config = dict(
    num_hidden_layers=20,
    num_attention_heads=5,
    init_std_o=0.0615,
    learning_rate=0.00941,
    beta1=0.95,
    lr_head=0.0121,
    batch_tokens=32768,
    max_steps=4261,
)
MLP neurons of a small language model. Each row is named by its layer, matrix (up: input weights; down: output weights) and neuron, and shows model dimensions 0-95. Each number is 128 + 32 x the weight over its row's rms, rounded and kept within 0 to 255. Numbers have three digits each.
After each neuron's rows, "fires before" lists the tokens most often just after its 100 highest values on Wikipedia text that the model never trained on.

L15.up56:146149127149148099151072198085121106104093103101060140137169123138166140072155132087150137122150071136111099135126151128124121134134113144111057140101186179123142114138152105107148122127187076097125167168106129143144098142161110155186129170048161154088120094092113143123092136095123100096
L15.down56:179076124109126133119130117141108139146110196114115132136086078119165134141130094117124099167087123094126110152135136127107134159120115170058159134109112045075101117181111086092092184155127150087138096102041128141131136133130115116141161129137180077135108090168150165116182103162149158112
fires before: "el", "ed ", "el ", "d", "es "

L9.up630:085192113141176118149103068088128103107104154093137101128127160114174169103128093115159121076162131091171167085096185047079182149117118143145129086096135174136167161160150141128114094163155125114113146137178110069156135133196183125173120121116144143098133214124164079152151171113169140130
L9.down630:069157150195121101112116157127176051154105133094098097159071138115137154144141116111100149092128092146120131148089137165109113182142158153108141112137134129047106138193131116133105127091109140140078136106083088140212140121116159142123124055138122145110111118119120123134164150175081203105
fires before: "==", "In ", "===", "== ", "The "

L9.up487:157150113103141106084160107131100145140103072124184158118160125145181062090121119110187155080086166111154108068134140154130164097136119080107170105118145147086113164116152152086098169159168117103117119148120124090137176130144129177146140171093110150089170071140107091114175140084080097141
L9.down487:135149105132106103130204167100102094154109101134152116147103192121151155130158103082197119117158134106132098093162102174095111152191071152133149134136114135127144128088115094115182151098091131129102104129125155148146148066161118162118142119147108179145163112141185164107109091167117129134
fires before: "- ", "The ", "==", "It ", "=== ", "ated "

L8.up75:049139164145185106110109180118166132177154101128157051153100134084175127108127132077101164111075070122158129131140168096130111147103155120164133071099143146168117215145050146079133102135144111123125147132124067135079119116158152170196202097171093176132123203099113135158159150120105132141
L8.down75:131066151150152081191116108107167192142098092096186005138120157174164129145140112094193140139142122038135139123117112093113162133112154155122175079112127101121143173175138144191124148131179156177135116127148099122129146119126136162136131101132135147092110211088093129158111123095140174122
fires before: "==", "In ", "===", "The ", "== "

L2.up220:098102136109168147138119122141151064111094123109141111164186114136105133165098087108114111124127151109081112154139130140087129118104184132159153165034106139094169149088184100117158086090107062123127166145104111140112179109172100148051085111194148106144153109204113080185147052100104136103
L2.down220:142154142141128152206131148134100101129166099120133096131157101095158165173134142178119144123121073122118121093165146080196102097121092188081089131128071150091105114170135063136140149067167135117133086145156103133099102105178106158114086205119087095180137082108164112112124136154141075090
fires before: "y ", "y", "(", "^{", "er "

L2.up103:115187170089106124126142125115134109132180159103117139132148147125125091136112149101177167108155147121062067164122152124141162152086160159126125159072159070138111134080097119125177076126094133177205132092134124102101160149114138153147138128141162069176183154171097125162118105090089122126
L2.down103:102106100162100165123066126074124120100096106123127092109095114127089175149154166123028150125151117146141132090114193123179110124148119122073162106134144111101125136127094160126160209083129095123055085179114122135143101063150038140099119090163162084142103134108152149109158123126135118112
fires before: "1", "0", "| ", "9"

L13.up620:112150156132148150196124114103178104162229129122127128103165099120120108134092146188169073102072149170118091072108121106135126096126148096132135115123084127133102198143125133119130157121118128151124123140103106119114109117132133098095116109117096106119131142155133098121149144144153116067
L13.down620:128061119148116143163162205091146144125156062170103111150160058102129132166169099118207135225075092146077090081143106050134123154176074106105152099130127138110131113088124139090174152143087095128157149060149135144128123156152139120128105171113151147174159136078098124154168153140124134109
fires before: "port ", "States ", "2", "St", "1", "0"

L16.up530:159116135131153090142109151161104181118115128116152116107085137113150161145161069164097113184104092173231121102167157070120122118145161094171176080065156112133104130076122092100170137124072109144060121126105179112190123102168136145098072143085147120162179128134142099134154092101146106127
L16.down530:121145165141170186160133141156087255111143069117107195151169145156098163125141176114122062127116157189152122119089157171163172088137115102133107142144096163158113127101115148134122131145155107074109100159152070148162107145088129115109136079142156140143122184156111082109108120087125165144
fires before: "1", "8", "9", "0", "2", "3"

L17.up74:168200127124180120116127139095073115145056133095095087120143122096147119112118109177124181124097105102192163161109131112127106106156093095094111182158088156101124146147118095121093073164121043143062076077096127130147119141126068176154166158191154157144123067129087161143115139036163124131
L17.down74:184119101138194107132074151069135168145114099128121131083111140149130101156125166072174111097132127133054129082138183104171149239069153136048135081182150137089081099121116113121116188159163163100083198068120126111161114105093130135123130192108175125179121109101082103100086173141153115179
fires before: "ed ", "es ", "e ", "el", "bu"

L11.up263:126103133160074107079137110122109120093119119111113111127061158123112123145143101122084155083109112106186130149036166124106119114154119183096119126127131130146048156138134128102122116148125164139067153158115118148100094189130153177153119170123086171148123127102160123119104082075169129076
L11.down263:122180172120099092108133138111085162098125089116155078087150135171125108180147140072114077111125102132112168098092061173082096157121105150124098126167119136093111113094172097136130182155117162115102073135159076084166139121127151077119186140135092105104127134098149135140094130079152142097
fires before: " ", "ing ", "ul", "d", "ed ", "el"

L2.up607:162062128141136166149097146112144143061211156145129072133136109168132121142202147149131167168122182093180179083119179093150093167187135162167128125125150162108127152121106108127152142100059137099110115118172123113166107225089099082121206154083152141143139143149162126123103091143189162159
L2.down607:114132169031122142145085084119138144111156137142125120133097131174150103117038111122095099104140121121115110179160171120187097132068127134144107180112112115131146142131123128145149122159081075159079133099174168142071091101140183142099150112176142143086186135158188162154104173134099089120
fires before: "\n", "\n\n", "ies ", "e", "ies", "ity"

L17.up239:100140044133108149184178087184094136080164144152055150116144150164128115127042110103115135155131129122133120078105205115107115130103159147075120100129172117112134163086117144096085173150104183106159122074161146116106123175086135114068162101073126159184086142112078138162139159142107126118
L17.down239:141120055165155089042160153142138158111158143099123149101118209122110092107124212112142140122166157175132171097102167117146129159124172160186125118124182109127132110108124126159133144078181128066145128189153195172129085091128170110136166121143066172078148077133143113147087140194148125088
fires before: "ed ", "ent ", "s ", "ing ", "s", "ance "

L4.up529:115106168135061114147091162090141178147100100136123110136101092081105159123076106109116076211061091143122083139124185116105148133093131082156109147121071192146069046140144132143167100113142115067077097170141146147098156164122127155100141144174124154135082170125163105120116127176138147155
L4.down529:110116143102079094147111021149108058147070157076145112129115118136080116119082107142160129171126047100162127142083101110138143071127155063125116118085095159136134129162170112080158148095219145154106065154132138053148110088126164119160124121118116107143113105100135146059108056114144149127
fires before: ", ", "| ", "(", "– ", "196"

L6.up131:186161123169128136172157107115127157155073113088149155151137177211177169116082104151148095168143151124138081126108099102146130114103146151129098083180012161122061070129137146077158145134087105163118131160185099130118108124121165117158147127125205115049115115137067118142077127084117090128
L6.down131:162126125185093129211142146145090079121187166178183118133104158136120149154162119164126122153087128136108126176083174098137176130153070111135136176159051153066134148177155161097145142120103152121061142170107136115156117140107118133106131143106130144186121122123153123059104063175135105108
fires before: ", ", "| ", "201", "198", "199"

L9.up308:153187106112141103117098166111148064115128160157142140092172121113171158157128039116130112127101086071130116127121127071161153155130142145132114089113155141145166167144117110147092123132162071120110142127149117153114166141228142099183134113123108203122097120084122153106201159100141173116
L9.down308:149121112075156124086131146141098224155073110128120126103101184059129173124181130108142111118116224150059122105176135146060118124124068123115182168115079140187105132178135123122118102088166095122119142108120142108216105108128160150135118131160120155155119201163147129081096147180162149142
fires before: "==", "== ", "In ", "===", "The ", "B"

L2.up356:088126100084208148104132175160104108202126091153059130161152148037107099154105103093137175133129075142097113088172076101112132122106143129115169167108117182118164083127108150131166102125102089142110123167151069115141161037153076089108111115078128129116129162149090137096106116143151097083
L2.down356:094169187116129144179123121094093131092115119146093120147092169131190120104105150193117086099128100120163093117172177106113164190112121125179107130112100096150142167155097154167126129107114159166108077101083150143128129150126114128127099111098150109104104076162116154117096062082144090124
fires before: "y ", "ic ", "y", "ic", "s ", "e "

L17.up373:169129110161160096182094144172147088136151134156142105060140148128111117106192075122127122172181087070142096087175131130134146138154171165132096131078111142121101061103114152106147130137078134136077121162127119081134163124132056140137142163054144174080164154152168144113101131052073094082
L17.down373:097159119109179165145154154070135113090138098124144163135181121109138136164187131117159137094171182186105121174116093164085134150100207140111128098134110103141090125133113144154088135173121117100166107108114077137136086143153123210199141146138154025089114135150098111127106127109148118131
fires before: "y ", "e", "ia ", "ia", "ic ", "ian "

L9.up125:154105132125153117082159113154156102118031111112141146059059117112132070145082162080100164132097104116099060119158130083115151082177130140118106123105185132070090117142173164169087135124109181107111111085104147095132162186157129101101137154098175087150132111075119127126109171085069129148
L9.down125:123142120131117152099099137147135132128088138125094115145111109143101177144113131117073100151123162140097114087147206083129111096120114134160134128172078151172099142127067135051121104114094148081142106108103122154125120164078172175126130140112088079122155184152090158155121125125071160120
fires before: "\n", "\n\n", "S", "s "

L9.up56:103126085120094075121098169120139163117138106130154137120081106099120128143079106143144182169111109107108140082082151142093139099179083116140192093122161145121147136133108076057138089140102105109179149180083095187154164154202149111157161136105152168137096161065174158155157092110132143116
L9.down56:164114183119172169133142109135099156142103117109093126180119130051145098147115140109194135142068126125123100190160148153164079172160170114089107166151135137112115151160181114107129151130152166179142160106126093101163119069071119146161186150120157167098111179102102071146116179126142168136
fires before: "| ", "==", "In ", "===", "The ", "== "

L8.up183:097112072166143097086100161102162117122113148079108118220159143101158130146139089129125198153150131059072151145121157105130192177147109131137108061113123100110156087178148118165134155186172154096147125114183136131181168145106123123099163077153089128101047122125159093181159134135115152098
L8.down183:166109111186131140118130153113104137096049108091105100171092154116133094159137122099195123200117138152125110143176146122149053161141172084164141178091144171143109163133133099138082089121135123134115104130117119079096193190155157147140161125158162148088157173098159180157155131141163144154
fires before: "= ", "==", "===", "=== ", ": ", "== "

L6.up231:181109184100136163104059067165115143107130154164103096103066086077117067103195106136090102128130109084154132087170102137164148098104115119152124118148148117094126130162138212141080153112161119066136144164087156129143142219141165101173165221123132084131095182145142077129073059139062134127
L6.down231:127130109154079111145124134083124117133140126150166127129122149085096122122175155133111119034092165133133114076104130130179165122175077134095170123131173151080072081141131176136163140128191144110116160153070101160152153136102129110123127109171163109103140159176163154087115160102157095101
fires before: "\n", "\n\n", "D", "ia", ", ", "C"

L11.up95:080143104175141126131114129069142164143124166073107104176090066073119106120125122140117138127106090089142153145141154124077136143145112161165194137136154103178115187132123095111184157177118126153126113172113156099130087143141181120168161143122093168095150137135123114153111113132159133144
L11.down95:065115098115151128168126112158084255156151103192129119166110145062129155136119116131119136184115104132061127124126138076137140078161104146093111079060130126138208127141137127154094099180113096160122108142086152127106174106105092119149094157133184149145116108153142158091153086145124183130
fires before: "1", "2", "0", "3", "—", "4"

L2.up453:156141142158102129192141115119163169086083131119107110143098153146129107041116099106162135133161143115096147126090123080142124182154079179157080147133079101115086156228138081120125158145176131119089176163151144134060118121099147096174105145120178167140148136117119135120108159078094127112
L2.down453:162094175155083144121162111157131100131086083126091128072136126077106132090112117154147118102108101098129145105125134152123138067057122143118065130190080169077109107105144082106122121119179086151168099111188123188154157065083107153111143178157144092146103181113151154090068106138145100138
fires before: ", ", "| ", ") "

L16.up344:123089135183084120118167136101115112176187153044141095106119121108180089220124154185135113078059126111156066116106152070090128145059152079140124127033135129133148136102141141104105106121077062154115134086115156134126120095123137151074144107160117098165125152170176112149097091143137121131
L16.down344:104138090149125131046113114144070190139085113115155149100119150080146119136070136118141124140116132095138070145139093085160187165131101128097101084173192131105133119125065095140162126142172082076121083155060138103186131107103099140104133086062158117109084093124109149122173123074138142084
fires before: "1 ", "er", "0", "1", "2 ", "0 "

L16.up311:100136123096164139112105121111120096151108126105088146127106061097118136138118122180137120149069132163154100144126169090110164114132106103168113072113144059180122128132137166110110143129152124098140091148141060124142132081190098116161115137163077127108123095129133161216090146100083157074
L16.down311:128108118133138122097112105143102107116141149139110155100133132090130167138159156086158103164175139142130159109137165099147113110073134120113192052123100184057123111100146072133152125160081081123198105113178086161139210185132051162116165135127166143133145107153109161154115084119070135080
fires before: "0", "1", "2", "0 ", ". ", "ted "

L9.up1:084046151091079145113068150089131168117231109151133131119096102124129100158168151187132161147126140159083130090145116077104118146195126139106160098124115148068135121153109155150139096111138104099217120138163119127087145163132079083111201148132112118125127124145148180107105187119099109070
L9.down1:076170121079171109139094142121075040112109123101166180155136104142136137154154124160159125120152111159125097125146132120137131134188093173105118142090139214071069138136107132176127098164121136184126070153117160143147125092157191104106113182183171121095123151124110129149148103101135097110
fires before: "\n", "\n\n", "- ", "Sy"

L15.up583:110113121133145156098131174125121109132047157074118111058225147117202118138093114127122125162144144107108108123105174074137133172117168133124127084145130108095102126134106175116097109129121075106164118109102156114087127130165110062102138093116162182147087113117161070136163113105138154162
L15.down583:095130115176165145167151105157107153130156119134151144076147122161080154044108142127095101152124167169076118052086123084155164123110176080161070141156115114107120155143099063111101126153158174046092124160202120120084128180095159131155145110116158154094138118091102130173056180123139121158
fires before: "s ", "n"